{
  "num_hidden_layers": 10,
  "hidden_size": 192,
  "num_attention_heads": 3,
  "num_key_value_heads": 1,
  "head_dim": 64,
  "intermediate_size": 640,
  "vocab_size": 1517,
  "hidden_act": "swiglu",
  "norm": "rmsnorm",
  "norm_place": "pre",
  "norm_eps": 1e-05,
  "positions": "rope",
  "rope_theta": 2380.0,
  "rope_fraction": 1.0,
  "qk_norm": true,
  "attn_scale": 0.125,
  "bias": "none",
  "tie_word_embeddings": true,
  "parallel_block": false,
  "init": "uniform",
  "init_std_qkv": 0.0361,
  "init_std_o": 0.0361,
  "init_std_up": 0.0361,
  "init_std_down": 0.0,
  "optimizer": "adam_variant",
  "learning_rate": 0.00142,
  "beta1": 0.9,
  "weight_decay": 0.18,
  "lr_head": 0.00639,
  "warmup_steps": 554,
  "schedule": "wsd",
  "decay_fraction": 0.899,
  "decay_shape": "linear",
  "final_lr_fraction": 0.02,
  "batch_tokens": 16384,
  "max_seq_len": 1024,
  "doc_mask": false,
  "train_tokens": 157900000,
  "max_steps": 9638,
  "dataset": "wikipedia_en"
}
MLP neurons of a small language model. Each row is named by its layer, matrix (down: output weights) and neuron, and shows model dimensions 0-191. Each number is 128 + 32 x the weight over its row's rms, rounded and kept within 0 to 255. Numbers have three digits each. A neuron's up and down rows have the sign that makes its largest values positive.
After each neuron's rows, "fires before" lists the tokens most often just after its 100 highest values on Wikipedia text that the model never trained on. A number after a token or word is its count.

L5.down99:128106102144123089130129078154119102182131159173084103141134123154127141121094119191078158125198102128102147108094171124108138123094116064116106108120121101158168096129134155144044198106107091127142094116181149148184091160104172044108101087138086116097110061176137159160155122098094109170156161160148136128125185138093107152144112107194160134112169071155153126092117070139103088157142138089157070071139128091115121131064164098130081107113095134162214148100099111126145116091136167047113161136133110074127092154123126056122113154124131117159083126101097109140117162110135173094
fires before: "ey" 12, "ing" 11, "." 10, " to" 8, "ish" 6, " p" 4

L3.down5:145152083136092153153126102169113144101064092183176056128158127162149170125149087134124162112082113170187141136133134109127165158130108081084126198125106099084101121110125130119167128099144132134087158137060160091094142167152079135125149112063142103129134149130193161083097044155142126123160173108068169065171075072108107105092100110178117129120145088158130077112172165081112106108079113115095198137158106134140138154154120152140066115135154169129112148130047140044168137135170111095119176166131069097166107137145131155134135085145166169147170117130131125113137095110147143117
fires before: " " 26, "ant" 13, " the" 9, " a" 5, "as" 4

L7.down525:122138097037116169101138142083112090158150104155133129173164098134121121043128085108135105132178106075091134180113080122109142105123094129155141167111155118113198139127171106141253117109128105085123170185119097170178082131168148116070157098130097126120143126142131135124156163180085127164125118171128130093120091151079200152162153149110102081113160157056150137115159144132160166210161108152171147098116167155094088138127106101106091134164075135152080123188104149117084121144114120101125175088081115139122151101056144123131148125122117150160102129126103102108166165148105182113
fires before: "p" 14, "id" 13, "ec" 11, "erv" 10, "pl" 6, "il" 5

L5.down128:157093199086133113165173080147157108175149133100167112120123123191123146121142168105191163087172094186182174074118104094117145125198221151121136148172079132146174122146153110081125122146131145161106166146164114106095166140136101161183125201132150204137110138172092088148179217132115138132159193156053138105110126166133095095133082135134092143143133110143106119160040158133147142088130109092101151120201116099117121123151133163066139116165131182134136145143152137155142106153100115112063109153154118172128167138140118150172158169102141107128119137163141125140117100125120137088
fires before: "1" 67

L7.down116:114138136138160150085085116131145141170104162118129120102126109059126154144114141136179129196056183119084119134118098110102120166104159138109123085159130119127106150151147132161084155174142061133151127172139127123122181172120173142120114080153181175134145159084121108166096151123148067156157097121087175153191151108208087124132171132087089134096155073115187109175171184104096127084118143089132139102076144205141160169109145137155129120137127125141103133174110145134111121085170113053150113121120070171137137137168134148165230099086094144167161155084126156087086115158158145080
fires before: " " 32, "al" 9, "ff" 7, " a" 5

L7.down367:162114173094112120120131143094148157113135136100093144077141157107118114127097121177143112144099065100105116116026067162112104208168076160208115147190112133116100114067119158079074124157176190119159148159106182170157085113096152099107151140085113103136104154045109133117134151068185154202131089162135113103154158149122164097137150128132093067108115135174112173068157122083174082135137061155095143104152177146129140179161178110120126176101128161123072120083138112125158105153090118138156144110140115126141141151116100081128130090147157176111161126152113142152109121141147107101
fires before: " to" 40, "," 14, " a" 5

L7.down562:177091122118101124146153082115150138187139098115131072159083139116157143129115097125115100153101165084061127138073146186142088171110126148144073118089173117161097128177133157155115142129132126158112124168178160141138119145101125141219201103126086160127130112149081112105081142106199103172085119168134107115159151149138152158091185116110130064116082120030100125129085170125113112179124094157095131108139151121104097117122127110150146082183161159099157133100134107144107094170106117094076148195135115115064041172144166098080134161175138133114151118073110101161133081151140081156
fires before: ":" 65, "ode" 4

L7.down193:102049106115176089139081114110191099181142112084085177071152135125166120107066118121102135183148152164123120168128111180080151177146156115103122105135143098166121146091171190098124117067125100067086121154141170105140133118116118159166117128123120151166170151129129134138139088176187167118142153164095153068113170125136150137126121133075102163088134149168174205152135076181175124105124146072130071149156122140086148117139113142066083121145134175135149132123159156125134102134110112088174222110174125151126143109158115146167173092129149161196143160118108153097137117111092048137
fires before: "ine" 16, ":" 13, "ing" 10, "ines" 6, " of" 5, "er" 4

L7.down263:136118159134017133109144135091182124126195147178190147095097138113130065111080125086151094088127124110136174155054141117086130164158109110099109089191110122122128169195110157112122112124126132091106107183175173115171175073119151180153124134143157149097114126062103065143113105211049151157150144118119139111177201144135134140145096119109120136104125126134134087082211102104173133060155071084146170127108133107076113136169161151124151132145114159110134132105176135155186162140099137115083129085114121111121123164135130101088095089132121112135112129084108144145111085140095150109
fires before: ":" 14, "ird" 11, "ound" 8, "en" 7, "ank" 6, "un" 5

L3.down411:163125117155118095154051141134186143111144090137155168130105112088088157151145112141154114084105136084150078031026138144070142093111152107196132161110124108105092143138121101096144190154159123096129071130126083136144144113108098200124170119095100132134134167139037123119132136112138095189016092109072108161100123117108109144138123157131157109091128120129163154163111137116187165121144086135089172080189108130136154126137110093113146161119213086175157115130159143090127097146111139084123119192154112144143135163159176114116117102074138164106131095136143108122101079123116114119
fires before: "er" 19, "re" 16, "ury" 14, "ral" 13, "ing" 11, "ren" 9

L3.down120:121163167112151126094157097143173140060079114093131173125000127132125169167111072146135147176125142121177102109119092138103099138113175113124141112146089038125139142113090121144149055128086150130127139191176115087143128143100138073116124121076158119149116102118077159174131149099065116145131155159067111095127153083037161104126150136069135164139152075143167164139110136072197125156079118091153149102153086129109104115155080088105126132134126099151095152126130127153109084068144137108124126161129107169169082103127115138143182108128116159165096169115114106126111148191154100135
fires before: "p" 15, "ult" 11, "ear" 10, "erv" 7, "ul" 6, "id" 6